Part of a small language model's weights.
Size: width 160, MLP 320 SwiGLU.
MLP neurons of a small language model. Each row is named by its layer, matrix (down: output weights) and neuron, and shows model dimensions 16-143. Each number is 50 + 12 x the weight over its row's rms, rounded and kept within 0 to 99. A neuron's up and down rows have the sign that makes its largest values positive.
Before each neuron's rows, "fires before" lists the tokens most often just after its 100 highest values on Wikipedia text that the model never trained on.

fires before: " |", "4", "7", "0", " m"
L4.down190:59 49 69 50 33 65 59 50 52 47 52 74 39 59 59 72 51 51 46 37 64 48 64 38 58 44 54 26 44 64 50 57 48 62 25 51 78 64 45 70 48 60 40 31 38 44 58 47 40 54 59 59 57 53 37 43 83 44 58 37 57 59 45 59 46 37 47 42 67 81 41 38 44 45 72 43 54 38 53 52 46 28 45 49 51 40 52 51 43 55 44 59 33 24 42 61 45 36 60 46 53 47 38 50 47 48 57 27 73 45 30 82 38 51 53 53 42 64 47 48 51 43 68 48 61 34 59 29

fires before: "ed", "er", "ment", "s", "ab", "y"
L12.down314:67 46 43 61 39 51 37 48 51 41 62 54 51 49 48 57 56 59 38 73 79 29 62 85 64 54 47 56 79 85 44 53 70 62 53 44 39 47 27 53 59 56 35 45 51 47 53 56 26 49 61 58 58 36 53 52 55 56 44 63 18 58 50 38 61 51 27 48 53 49 37 28 43 43 45 53 65 37 48 31 56 44 51 58 67 46 55 38 68 35 52 45 30 36 46 55 67 55 46 49 43 28 29 52 44 42 31 22 59 52 40 54 55 58 66 49 55 36 63 49 52 50 58 66 53 56 43 59

fires before: "c", "in", "v", "pl", "b", "ab"
L8.down262:38 22 57 44 38 46 45 73 41 12 29 54 52 59 52 74 64 34 45 66 63 22 60 68 47 50 42 40 55 34 49 43 43 71 55 65 39 38 60 53 36 49 40 60 36 64 59 39 59 49 72 52 53 59 44 37 57 70 35 40 29 60 52 50 82 35 44 40 47 45 60 30 09 46 56 44 44 58 79 52 37 61 64 64 71 47 29 55 36 62 36 55 65 55 53 37 69 40 40 49 51 59 49 47 42 37 60 59 47 58 44 31 41 65 51 47 57 60 54 50 45 52 61 55 47 49 46 63

fires before: "S", ".", "r", "t", "n", "nd"
L8.down301:75 59 60 39 43 42 60 39 29 52 43 48 46 50 61 42 51 54 45 63 56 49 48 50 55 70 37 37 51 29 50 41 55 54 57 47 39 56 53 43 42 64 45 39 56 41 47 46 35 56 66 47 35 50 56 39 65 64 58 48 13 46 41 67 51 45 17 53 43 29 51 57 44 52 60 51 39 60 36 43 52 76 63 38 38 45 35 66 57 70 30 60 78 55 48 52 63 36 51 54 39 67 46 39 40 45 43 37 37 43 70 55 51 67 86 53 61 36 28 42 42 60 46 53 68 56 42 60

fires before: "ace", "ac", "ay", "at", "o", "ast"
L6.down298:57 41 63 38 53 75 42 65 55 33 56 54 43 53 35 49 55 33 39 42 47 53 50 49 73 39 61 17 60 54 45 59 47 32 70 47 50 63 26 49 43 90 50 46 53 45 39 55 59 58 51 51 75 17 45 46 48 46 48 48 67 30 56 50 62 52 36 56 41 41 66 52 31 52 62 44 44 50 57 68 47 54 63 53 45 33 31 54 49 29 33 29 64 58 50 54 53 67 62 46 42 70 47 45 22 53 53 25 53 41 58 69 43 48 35 43 56 59 50 47 36 65 61 44 55 49 51 54

fires before: "ies", "ed", "y", "ing", "es", "ts"
L8.down55:49 63 59 47 51 54 54 44 30 45 58 55 34 53 35 58 63 45 55 45 45 28 62 29 32 44 47 63 54 66 51 46 58 40 40 44 33 65 25 53 65 44 39 59 40 39 55 29 54 50 48 49 55 39 30 58 51 33 46 50 64 29 59 52 50 72 18 49 35 38 39 49 58 45 60 47 68 42 66 36 49 60 51 48 58 57 46 48 37 49 34 47 48 49 66 62 71 35 52 48 42 50 21 45 37 62 40 72 22 65 52 48 41 54 48 50 38 56 34 41 55 59 41 72 45 51 72 39

fires before: "m", "og", "hed", "ation"
L15.down62:62 69 41 69 39 50 46 52 50 54 36 48 58 51 40 46 48 63 42 20 43 55 59 77 43 50 58 57 48 68 19 31 69 62 49 39 41 64 56 42 50 67 47 55 30 36 60 41 50 30 35 48 58 30 64 50 60 44 40 63 60 53 43 43 72 43 38 54 59 60 50 54 55 64 47 46 64 47 57 36 52 36 26 48 65 54 47 43 33 60 38 60 54 59 43 31 27 66 55 60 40 44 61 58 30 50 65 51 44 49 14 44 48 44 35 31 39 41 33 61 54 45 40 32 74 36 60 58

fires before: "2", "1", "3", "6", "4", "5"
L4.down77:59 55 56 35 45 65 53 41 71 31 43 66 40 49 46 44 31 68 46 74 40 47 48 40 47 59 54 41 38 31 61 46 44 47 42 52 55 31 53 52 58 63 38 53 64 37 41 38 52 48 43 39 65 38 57 49 68 30 44 55 47 45 62 83 55 33 54 62 32 41 54 24 53 48 50 60 56 41 62 41 43 59 77 36 54 39 30 37 35 59 39 59 54 75 49 35 36 54 64 38 31 53 62 37 46 49 41 49 83 64 42 31 57 43 59 52 62 44 42 40 68 41 58 42 65 60 45 41

fires before: "s", "er", "ity", ",", "."
L4.down256:61 65 37 61 47 48 41 40 43 34 58 51 48 45 44 47 22 36 65 54 25 54 36 58 35 19 67 49 81 49 31 58 63 49 23 49 61 41 31 51 65 53 51 49 51 55 56 61 63 54 50 50 36 53 60 61 47 62 43 40 33 38 67 37 37 63 51 54 58 61 67 67 51 58 34 63 67 37 41 47 60 50 51 54 41 43 40 41 43 49 60 53 52 62 66 52 43 40 49 51 42 38 57 45 48 38 62 29 48 34 52 37 64 45 51 47 65 55 43 34 61 53 52 53 79 26 69 45

fires before: "4", "8", "6", "7", "5"
L14.down246:42 33 46 39 43 60 23 63 69 48 35 45 36 71 45 58 52 63 61 58 43 37 53 61 36 50 40 54 52 63 42 50 53 37 53 59 55 41 49 63 35 58 53 56 49 62 31 39 63 56 41 17 73 26 71 51 64 54 39 56 49 42 41 76 57 66 49 60 45 35 53 51 40 62 60 37 55 42 68 41 55 53 43 44 60 29 42 24 38 45 61 50 58 44 67 55 58 66 40 47 50 44 53 24 34 26 50 47 34 64 32 36 49 67 43 51 84 37 70 39 59 41 59 49 47 54 51 38

fires before: "1", "2", "5", "6", "3", "4"
L3.down63:59 51 41 34 56 43 27 46 59 43 46 49 32 68 36 68 56 48 50 62 38 52 36 50 59 54 45 44 28 42 39 55 34 60 38 53 81 39 53 54 44 84 53 49 37 54 66 45 41 51 35 57 39 70 45 59 70 47 42 66 54 46 45 47 34 64 55 61 39 55 48 39 53 36 45 48 63 61 65 33 36 50 51 46 75 54 24 52 60 49 54 48 51 34 34 32 46 65 53 43 33 30 56 40 40 36 73 54 65 50 38 34 35 39 55 56 49 35 61 59 56 60 49 41 60 55 42 62

fires before: "ed", "al", "el", "es", "or", "ate"
L11.down291:59 54 50 46 51 38 63 49 66 45 39 48 57 46 48 38 65 53 44 56 50 52 47 76 46 40 58 41 58 59 26 71 49 67 51 64 50 57 49 43 61 66 58 49 37 43 50 57 59 55 25 63 45 30 61 59 54 59 68 44 28 60 43 35 52 65 59 43 42 51 63 46 69 56 54 44 53 39 46 32 52 63 42 30 29 35 48 68 52 37 65 53 45 38 69 30 44 73 47 62 53 66 54 72 58 63 52 31 45 60 47 26 30 58 79 42 62 43 49 32 39 60 57 50 57 54 44 35

fires before: "\n"
L15.down263:52 55 44 63 31 60 41 51 43 53 61 54 52 48 37 72 61 25 53 46 57 67 47 50 47 30 65 40 61 45 40 54 60 51 41 63 43 33 65 37 84 38 45 49 38 30 55 56 21 55 12 62 44 50 36 54 51 29 71 60 49 44 45 44 47 41 49 48 45 37 70 54 28 62 47 57 41 58 31 45 51 62 42 56 39 57 71 32 53 53 55 43 36 60 54 66 34 42 55 42 78 46 30 44 51 60 46 55 51 54 48 40 61 40 37 55 22 40 33 59 58 61 42 31 42 61 50 60

fires before: "ated", " of", "ation", "at", "ate", ":"
L15.down81:47 35 54 51 60 63 57 55 57 36 51 53 50 49 49 42 54 37 43 62 38 61 58 63 36 52 47 60 60 45 55 51 67 33 51 42 40 45 50 53 54 69 50 71 45 40 50 55 43 50 56 50 55 55 58 60 78 51 60 32 40 39 43 35 22 58 50 68 52 44 63 51 39 56 51 61 42 37 39 49 69 41 70 42 45 51 39 62 54 59 39 71 66 60 52 35 11 50 40 42 49 58 44 66 41 63 49 61 65 58 30 52 61 64 55 41 46 56 47 68 57 35 50 52 43 48 40 37

fires before: "ut", "u", "ign", "us"
L16.down32:44 52 46 59 49 52 55 40 50 41 59 63 64 53 52 65 43 41 65 71 55 48 59 53 36 55 55 60 54 80 66 31 45 49 51 37 28 50 44 55 64 50 51 67 46 31 57 40 77 36 53 56 36 57 37 45 65 42 31 46 38 73 23 38 73 55 41 48 39 43 58 64 51 48 70 45 50 45 36 85 61 63 42 50 35 55 76 34 56 64 52 44 64 40 26 32 49 50 57 60 48 57 42 49 54 43 47 53 57 46 54 42 44 51 58 54 56 53 39 54 54 45 64 17 53 39 41 39

fires before: "ed", "ing", "er", "es", ")"
L13.down20:44 55 52 44 39 51 84 33 58 26 51 56 48 48 56 38 49 24 65 67 49 62 75 65 35 41 62 52 58 54 61 41 48 59 72 49 56 60 33 28 68 58 55 71 51 31 51 42 45 42 45 70 80 52 60 53 54 60 55 56 52 55 76 42 46 34 57 43 54 64 43 49 55 58 57 43 32 43 60 38 55 41 66 41 61 57 35 42 76 54 48 34 44 23 65 18 46 47 64 43 31 54 45 66 59 74 45 53 54 47 48 46 43 63 47 38 45 52 55 52 63 48 49 58 35 43 36 55

fires before: "k", "an", "d", "is", "us", "a"
L9.down24:43 49 49 31 57 32 39 59 64 37 49 37 50 54 77 48 60 61 69 38 38 37 42 35 37 55 47 61 46 51 55 47 54 48 41 30 49 62 43 49 57 51 60 65 39 41 63 29 53 39 46 57 80 57 30 31 49 40 46 53 51 55 46 36 54 45 66 80 41 56 58 47 41 53 33 35 59 45 72 29 47 29 75 52 42 44 63 65 48 54 46 75 39 50 44 33 43 48 48 76 37 35 54 50 58 41 33 58 68 48 47 32 55 55 44 45 50 53 48 61 48 61 68 41 56 62 53 31

fires before: "t", "ed", "er", "ation", "ing", "it"
L9.down75:48 42 64 51 55 46 47 50 65 50 53 55 70 70 45 70 42 53 46 56 09 34 45 50 47 51 56 59 75 64 39 45 67 49 37 61 42 62 53 52 52 65 35 31 53 32 38 58 48 47 39 57 65 35 56 40 64 59 57 56 64 52 45 22 45 59 75 33 71 61 46 41 59 61 68 60 38 29 35 37 60 29 47 70 34 59 65 52 54 35 27 61 26 52 48 56 45 54 51 44 70 57 45 34 51 53 62 39 70 67 42 34 39 57 34 68 27 60 40 43 73 46 51 47 49 33 33 48

fires before: "d", "\n", "ent", "n", "e"
L9.down215:41 49 50 40 55 67 64 47 36 49 42 40 36 37 55 50 59 49 35 33 45 70 82 44 46 37 46 40 68 59 42 67 63 58 54 62 43 47 45 44 63 49 70 58 40 49 66 60 39 49 44 42 65 45 52 49 38 45 76 68 49 41 77 40 65 47 50 46 46 42 76 45 42 40 57 71 49 48 44 37 68 41 55 43 56 60 29 34 55 50 61 49 47 47 50 56 48 55 61 39 41 49 16 41 44 56 48 57 09 43 50 44 31 46 37 68 47 39 48 58 64 28 51 45 60 54 63 55

fires before: "\n", " 0", " 3", " ", " —", " 1"
L15.down112:39 52 46 52 48 55 38 54 53 40 71 34 65 33 67 56 61 39 53 46 58 48 64 47 38 36 51 38 51 53 43 54 58 44 37 55 40 51 37 29 51 34 72 39 43 52 46 49 64 56 29 72 40 51 50 68 43 44 61 37 67 38 58 46 45 56 48 56 50 62 42 76 52 40 65 62 38 66 78 73 46 50 55 54 44 39 57 55 51 45 57 60 43 36 69 99 42 36 46 46 42 35 61 40 36 51 50 58 91 55 45 54 61 52 64 52 53 52 44 45 48 55 66 43 52 61 49 50

fires before: "s", " |", "ing", " ", ":", " was"
L9.down64:58 59 44 57 50 64 31 56 52 43 67 49 38 52 47 74 67 58 60 66 69 38 37 67 66 44 39 36 47 35 61 63 52 56 79 49 49 46 55 46 44 57 40 70 48 43 58 58 62 43 56 42 54 43 41 41 68 55 45 45 52 38 37 55 57 56 58 48 47 50 48 36 60 48 50 38 54 51 48 79 53 45 11 45 44 46 38 27 37 41 51 42 55 58 80 39 44 45 32 45 59 72 52 50 39 57 46 61 50 49 32 34 67 73 80 37 43 50 60 69 64 60 38 28 65 60 54 50

fires before: "an", "et", "os", "le", "=="
L3.down147:27 42 43 45 63 39 66 59 63 80 48 56 52 45 56 49 43 59 40 77 46 47 41 27 59 55 50 50 75 52 40 42 55 51 39 60 43 27 46 55 42 37 56 68 36 50 54 64 52 57 42 51 37 51 30 32 37 52 55 39 43 53 67 44 46 41 55 30 51 53 66 52 50 59 32 53 49 47 61 42 76 45 53 69 35 51 42 53 32 43 61 37 71 27 58 45 46 44 54 55 34 38 77 70 48 40 51 64 19 35 57 58 33 48 43 45 53 42 49 58 42 54 43 68 44 65 37 34

fires before: "s", "ian", " for"
L15.down36:53 64 68 46 49 35 58 52 59 57 42 43 57 63 63 34 54 57 42 57 68 45 32 54 70 29 51 33 42 45 46 20 39 54 54 38 69 50 60 77 52 34 62 69 54 52 66 22 34 45 44 49 65 48 35 52 51 56 67 34 59 56 62 54 52 52 43 45 62 48 53 53 64 57 46 64 47 48 38 32 25 50 58 63 32 28 49 56 28 53 46 38 56 30 51 44 60 46 59 65 64 53 44 43 46 26 33 56 36 49 39 44 46 71 37 59 32 51 30 43 68 57 72 63 40 35 57 74

fires before: "ed", " as", "s", "es"
L15.down201:37 33 71 40 42 54 38 49 46 52 59 43 49 56 39 54 29 44 47 55 61 64 48 70 70 30 64 40 43 34 36 42 48 63 55 49 41 79 59 47 45 27 51 53 50 62 50 47 22 60 48 57 57 48 47 38 55 30 66 42 49 74 53 52 63 54 65 59 53 37 59 57 54 59 35 46 51 55 60 34 38 53 39 31 49 47 54 68 65 46 45 67 41 49 46 51 69 74 54 56 47 39 48 30 57 35 53 42 32 41 41 42 62 50 56 62 62 34 76 35 61 70 66 64 67 49 53 43

fires before: ",", ".", " (", " in", " and", "s"
L3.down243:61 64 52 60 49 43 55 49 56 34 53 50 59 45 63 57 53 57 60 64 46 74 50 54 50 42 28 53 66 57 64 37 47 58 72 66 65 54 33 50 49 30 49 44 50 42 44 50 35 59 44 56 42 61 72 53 54 53 52 71 28 37 45 47 55 48 35 88 59 65 50 55 43 44 53 56 41 50 10 67 50 39 43 77 57 42 41 41 52 40 43 61 35 68 62 55 45 51 42 40 48 44 67 62 33 37 53 40 71 27 35 43 43 51 58 47 54 60 34 46 54 34 19 55 54 38 67 38

fires before: ".", "4", "3", "8"
L16.down226:51 36 24 61 55 46 69 47 63 44 38 62 42 37 46 47 47 65 69 59 43 32 72 36 52 69 58 41 62 49 59 61 37 51 55 33 69 42 46 24 57 59 58 47 57 39 53 36 42 54 57 47 68 52 50 58 66 63 61 39 48 40 76 44 47 61 45 47 62 59 50 57 71 39 41 57 61 61 53 41 82 57 47 62 55 52 21 38 49 37 50 43 40 55 55 63 55 51 44 23 48 60 52 47 54 60 39 50 51 59 35 26 34 57 45 41 49 45 28 35 41 55 60 28 24 77 42 46

fires before: "w", "and", "s", "ro", "ab", "y"
L4.down65:34 58 29 39 44 64 52 44 40 45 46 69 47 43 44 38 49 66 47 38 40 46 48 59 64 54 61 22 54 56 79 45 54 47 48 46 49 49 36 56 68 48 72 36 55 53 72 53 51 73 35 49 43 48 41 45 50 43 43 52 50 56 50 54 53 54 33 48 50 75 55 37 51 55 45 44 65 46 41 56 36 29 44 55 62 25 44 56 48 21 64 68 41 58 35 67 65 63 54 41 41 45 65 52 41 55 37 47 51 62 33 73 53 33 47 65 52 55 55 51 58 55 36 76 63 52 38 61

fires before: "is", "il", "en", "id", "el", "es"
L5.down277:46 52 50 61 26 44 32 28 48 58 65 65 49 53 67 45 51 50 53 67 55 22 55 55 38 53 28 53 56 56 57 40 49 58 42 30 62 48 42 48 76 47 46 55 44 48 43 39 27 55 16 34 63 65 45 63 61 48 51 44 58 57 53 36 63 34 43 64 62 60 58 40 46 45 38 78 68 49 53 45 51 40 30 59 40 42 31 66 42 58 54 62 34 59 54 61 43 39 42 66 59 46 56 57 45 63 39 46 65 52 53 51 59 59 50 48 48 53 48 62 64 20 62 72 44 34 56 26

fires before: "ous", " ", ":", "le", "st", "ly"
L11.down204:43 71 72 54 47 51 66 53 42 43 61 53 59 74 61 47 63 54 62 68 58 54 70 53 47 72 32 50 42 52 70 50 49 61 43 46 38 49 41 47 53 46 28 77 68 37 44 38 48 40 65 60 40 34 43 57 47 44 46 31 47 50 44 53 57 65 43 38 68 43 40 56 40 36 51 65 51 34 64 54 32 56 55 55 31 46 57 47 51 48 52 49 31 59 61 67 55 58 46 55 44 49 43 67 60 66 37 50 36 46 55 31 54 52 61 25 45 65 61 86 62 45 56 47 55 28 78 53

fires before: "ember", "ch", "u", "un", "ay", "an"
L14.down19:32 55 60 44 44 56 31 66 58 49 33 56 46 51 51 72 50 37 62 56 34 69 33 52 48 44 46 39 46 36 63 51 54 50 48 64 68 69 34 58 65 72 59 36 55 49 68 39 55 72 45 54 37 48 40 25 50 52 45 39 42 50 46 51 56 41 31 55 45 27 57 66 38 51 67 52 26 68 49 44 71 55 21 61 69 45 50 38 28 52 56 31 48 26 72 67 42 62 47 41 55 50 56 30 58 37 38 54 55 46 50 60 33 55 59 65 37 49 65 38 46 28 43 76 54 58 59 64

fires before: "e", "es", "ing", "en", "h", "ist"
L5.down268:60 43 75 64 24 23 56 27 54 41 62 35 64 46 69 48 50 61 58 55 61 45 54 63 45 56 42 45 63 17 50 72 61 59 63 60 46 52 62 33 68 39 50 37 51 52 48 35 31 83 51 43 61 52 50 46 41 43 34 48 44 45 50 55 55 57 48 50 38 53 56 43 63 47 52 51 65 46 44 40 47 34 42 65 69 36 60 47 49 26 45 45 41 50 53 40 42 36 59 54 72 67 57 47 72 46 55 49 29 46 66 42 50 47 36 52 58 57 52 41 67 36 41 38 41 55 69 31

fires before: ")", "ic", "^", ":", " |", "\n"
L12.down77:46 37 48 41 54 50 71 63 52 41 62 41 59 38 41 51 54 43 49 11 47 40 74 35 61 38 46 40 55 49 59 47 40 67 69 61 61 50 41 46 64 68 45 41 51 64 66 45 28 48 38 56 47 52 49 60 49 41 65 31 58 54 56 41 57 72 48 55 50 33 51 60 35 60 65 36 59 66 47 57 37 56 77 49 50 47 58 50 47 32 53 49 53 37 65 54 52 57 55 61 46 59 26 55 38 46 52 81 53 63 67 39 61 49 27 31 41 65 60 76 41 33 50 54 49 55 52 54

fires before: " St", "S", " |", ".", ",", "\n"
L15.down21:51 54 65 74 56 40 47 31 42 45 24 45 40 59 50 48 64 63 48 56 62 55 59 40 65 50 45 62 38 29 53 59 58 43 47 42 45 36 58 59 57 58 55 47 49 28 30 38 37 60 71 62 44 57 54 69 72 38 71 52 31 67 44 80 44 34 48 48 59 18 34 58 53 51 30 42 41 57 64 63 55 39 47 49 58 60 31 60 45 68 41 63 35 56 57 46 61 43 48 51 54 47 32 39 57 34 59 20 43 58 55 35 41 54 53 41 49 41 43 38 36 58 67 51 40 35 58 39

fires before: "en", "re", "er", "t", "e"
L8.down272:45 38 50 34 47 54 58 42 50 44 42 73 36 56 42 46 42 51 48 41 34 32 36 63 47 56 61 75 56 58 43 57 49 34 28 70 47 59 60 59 46 44 50 50 62 74 39 56 45 50 49 51 50 27 45 35 52 41 60 58 53 45 56 60 54 31 83 28 51 54 51 49 54 70 58 47 53 46 50 52 48 49 27 61 62 56 43 64 37 42 61 45 27 60 50 64 46 12 58 68 48 48 53 25 50 35 36 35 69 41 72 54 23 47 48 30 41 49 27 41 54 32 54 72 60 48 55 27

fires before: ";", " |", "own", "\n", "p"
L14.down171:41 48 56 63 47 57 61 51 34 43 67 64 56 46 32 39 71 42 41 74 59 45 44 39 53 39 42 29 62 75 55 50 43 31 54 66 61 51 68 42 65 48 50 54 51 31 52 64 37 49 45 45 49 28 44 58 46 58 66 47 53 19 54 57 53 23 38 43 62 43 49 63 51 35 63 28 68 52 52 51 28 60 59 62 51 87 71 41 54 30 45 74 54 27 49 52 61 37 54 51 57 47 40 66 50 49 50 51 43 51 48 55 72 60 40 59 61 39 57 68 65 45 40 64 43 78 60 42

fires before: "1", "0", "ber", "7", "9", "2"
L15.down305:53 52 40 36 37 56 33 55 67 53 40 57 43 61 42 57 53 69 69 31 57 40 49 51 31 52 56 28 37 54 49 39 48 31 47 63 64 43 67 54 49 45 56 47 44 41 47 50 53 62 40 67 64 57 27 53 40 48 40 62 36 41 37 34 62 50 69 48 45 47 42 65 70 62 64 67 51 39 40 46 30 14 40 45 39 43 60 66 45 64 38 37 42 59 50 28 38 43 44 49 62 44 59 75 32 28 59 21 47 77 23 65 58 44 70 60 37 62 47 48 62 60 78 45 78 55 54 49

fires before: "ut", "es", "e", "um", "ect", "ed"
L6.down225:29 55 38 61 47 46 32 51 49 42 38 42 47 70 44 65 57 61 56 46 47 57 45 38 49 67 44 58 56 39 41 60 52 36 47 63 56 39 52 44 71 42 41 53 41 55 51 32 56 36 39 47 78 40 35 70 66 76 39 63 70 29 24 66 37 60 42 59 53 45 38 28 31 54 46 54 52 68 65 33 65 43 57 69 53 34 47 59 50 49 50 48 69 40 61 46 71 48 58 37 60 56 68 51 47 59 65 61 49 56 47 30 58 43 47 34 42 62 46 33 49 39 43 61 64 30 28 29

fires before: "^", " (", "ill", ")", " |", ":"
L11.down302:56 74 48 50 64 50 53 55 44 47 54 50 60 38 34 60 70 46 64 39 40 60 69 28 58 47 44 39 57 48 40 59 50 46 42 71 39 40 67 57 70 49 33 49 52 46 56 54 39 33 48 43 42 42 51 54 32 53 36 39 40 46 45 35 27 87 48 88 33 57 52 46 47 55 53 52 68 51 56 43 54 59 53 55 57 52 50 57 54 44 39 34 48 31 27 74 66 65 62 41 29 44 40 52 45 34 36 50 77 47 46 51 53 71 48 34 62 34 67 41 47 58 51 44 62 64 33 64

fires before: "ace", "ac", "at", "1", "an", "5"
L5.down318:59 50 54 14 52 48 59 53 29 25 66 49 61 44 48 55 49 37 37 61 44 52 55 61 52 69 68 45 54 48 53 40 69 50 67 45 42 41 47 54 10 55 55 50 63 45 58 49 44 65 30 54 61 36 64 49 52 13 33 50 42 45 67 52 55 50 57 47 57 51 43 59 41 66 41 60 44 53 68 29 52 58 49 45 46 52 48 47 59 32 53 70 34 59 48 52 57 44 70 41 45 56 43 42 46 57 52 29 37 58 54 45 42 50 29 41 50 39 50 48 67 33 71 58 59 38 30 62

fires before: "out", "s", "ol", "le", "o", "il"
L12.down104:68 37 57 46 39 52 66 37 41 63 46 55 50 42 59 54 55 31 46 82 36 50 35 57 52 44 52 67 56 34 62 41 36 52 47 34 46 51 55 44 59 62 68 68 51 48 66 41 49 18 48 41 62 47 68 47 40 76 48 36 40 49 72 56 39 55 46 51 61 54 63 57 61 40 36 32 32 57 38 38 33 28 49 58 42 43 44 61 45 46 34 38 69 64 56 24 24 48 52 42 51 53 50 60 55 58 53 27 36 45 40 42 55 53 52 47 33 38 58 52 61 65 38 42 63 52 68 66

fires before: "ember", "il", "ru", "ust", "ch"
L16.down310:63 57 59 70 60 31 51 65 63 68 32 62 54 34 50 52 52 38 43 61 36 56 25 69 39 67 43 45 52 79 69 44 66 48 45 66 60 51 42 48 44 55 58 60 38 23 66 57 52 66 57 49 55 52 51 52 81 40 36 40 56 52 61 55 20 43 40 31 33 49 44 53 58 41 54 55 20 44 63 45 43 46 46 44 61 51 47 50 53 52 66 33 49 47 53 63 43 41 67 51 46 29 70 43 52 65 47 72 71 48 34 53 45 40 51 26 35 53 42 30 47 45 57 49 43 34 70 57

fires before: "al", "ic", "n", "ation", "ated", "m"
L9.down80:49 59 56 55 55 67 47 58 49 77 45 64 54 51 47 50 31 35 52 41 31 42 53 48 38 49 47 50 69 57 21 50 50 54 67 42 43 47 60 60 19 72 61 38 75 51 74 33 58 59 42 43 57 48 30 55 63 35 42 57 52 43 50 52 39 55 49 45 35 54 51 51 37 65 49 73 53 60 43 62 62 43 52 48 39 56 68 42 55 53 63 55 41 37 72 33 46 36 50 51 46 48 61 62 41 36 58 57 71 54 19 44 57 54 56 35 66 45 48 49 60 31 38 36 48 43 31 58

fires before: "4", "3", "00", ",", ".", " |"
L3.down317:50 44 27 62 55 67 63 63 58 50 55 61 49 30 44 50 58 45 49 37 45 39 63 37 59 36 41 52 39 51 75 52 57 58 33 56 67 51 54 72 35 59 52 34 31 50 41 50 41 47 58 50 35 43 64 39 62 26 73 53 66 47 52 75 49 35 45 34 49 58 40 38 49 57 27 56 39 53 58 53 32 43 35 59 67 50 46 23 56 59 45 64 52 42 44 68 54 69 46 34 54 68 59 48 57 46 50 71 78 55 29 14 48 73 60 55 44 66 33 52 65 47 46 49 51 53 56 52

fires before: "us", "im", "is", "ess", "ed", "ign"
L14.down113:48 51 65 43 36 45 42 58 51 57 50 63 54 30 42 47 25 40 74 60 53 47 43 58 24 41 50 63 50 49 67 66 52 40 53 42 55 48 54 24 59 41 44 74 18 36 64 42 45 36 43 44 63 49 46 39 64 47 35 55 46 59 43 11 61 39 57 64 51 34 54 44 50 58 60 47 40 59 57 54 41 30 45 40 78 49 50 64 39 59 51 34 46 56 33 43 42 42 50 57 51 59 61 71 59 55 50 44 46 18 23 48 42 24 52 45 44 57 42 53 43 56 46 35 45 49 45 45

fires before: " St", "\n", " K", ","
L3.down26:21 60 44 56 46 70 45 17 59 67 33 44 46 51 62 48 42 54 51 42 71 46 51 33 75 61 47 54 75 50 45 35 62 56 58 61 57 54 61 46 37 39 64 52 48 39 77 57 48 56 55 67 63 39 54 60 68 47 62 58 63 64 50 57 50 24 40 20 51 44 65 51 47 36 52 38 39 43 58 50 36 39 61 42 30 39 14 57 59 48 48 60 33 51 49 34 64 59 38 64 51 37 45 71 46 49 36 37 43 40 58 61 37 65 22 49 62 53 51 34 49 70 36 39 52 40 47 53

fires before: "b", "l", "ong", "s", "th", "k"
L15.down92:57 62 48 46 46 46 43 42 73 55 37 64 49 59 44 40 67 45 42 65 45 62 64 80 57 34 48 46 45 49 55 45 48 73 61 41 49 34 48 53 44 39 40 39 49 57 60 26 42 60 50 48 46 71 35 32 46 44 48 67 70 56 67 64 48 56 39 40 60 36 24 86 47 42 46 53 32 34 52 54 44 44 57 81 68 32 58 56 40 37 51 32 58 39 35 63 49 30 44 40 54 51 32 36 62 51 24 60 35 53 38 57 63 53 39 49 45 59 64 71 55 61 69 64 39 58 33 59

fires before: "an", "et", "os", "le", "ar", "l"
L4.down169:44 54 48 47 69 44 31 66 56 45 51 72 40 26 48 52 65 49 67 53 41 63 41 48 60 50 59 64 51 47 44 68 36 38 42 42 56 34 49 42 52 72 55 47 35 53 50 31 34 65 46 55 48 61 44 32 71 53 45 54 68 50 59 80 56 37 51 46 44 35 69 45 43 61 26 60 53 44 88 60 68 51 66 52 56 43 39 43 61 41 59 46 47 39 47 44 51 62 66 55 54 36 64 36 63 58 51 49 48 42 65 54 39 43 34 56 42 28 38 42 28 61 47 55 73 38 35 46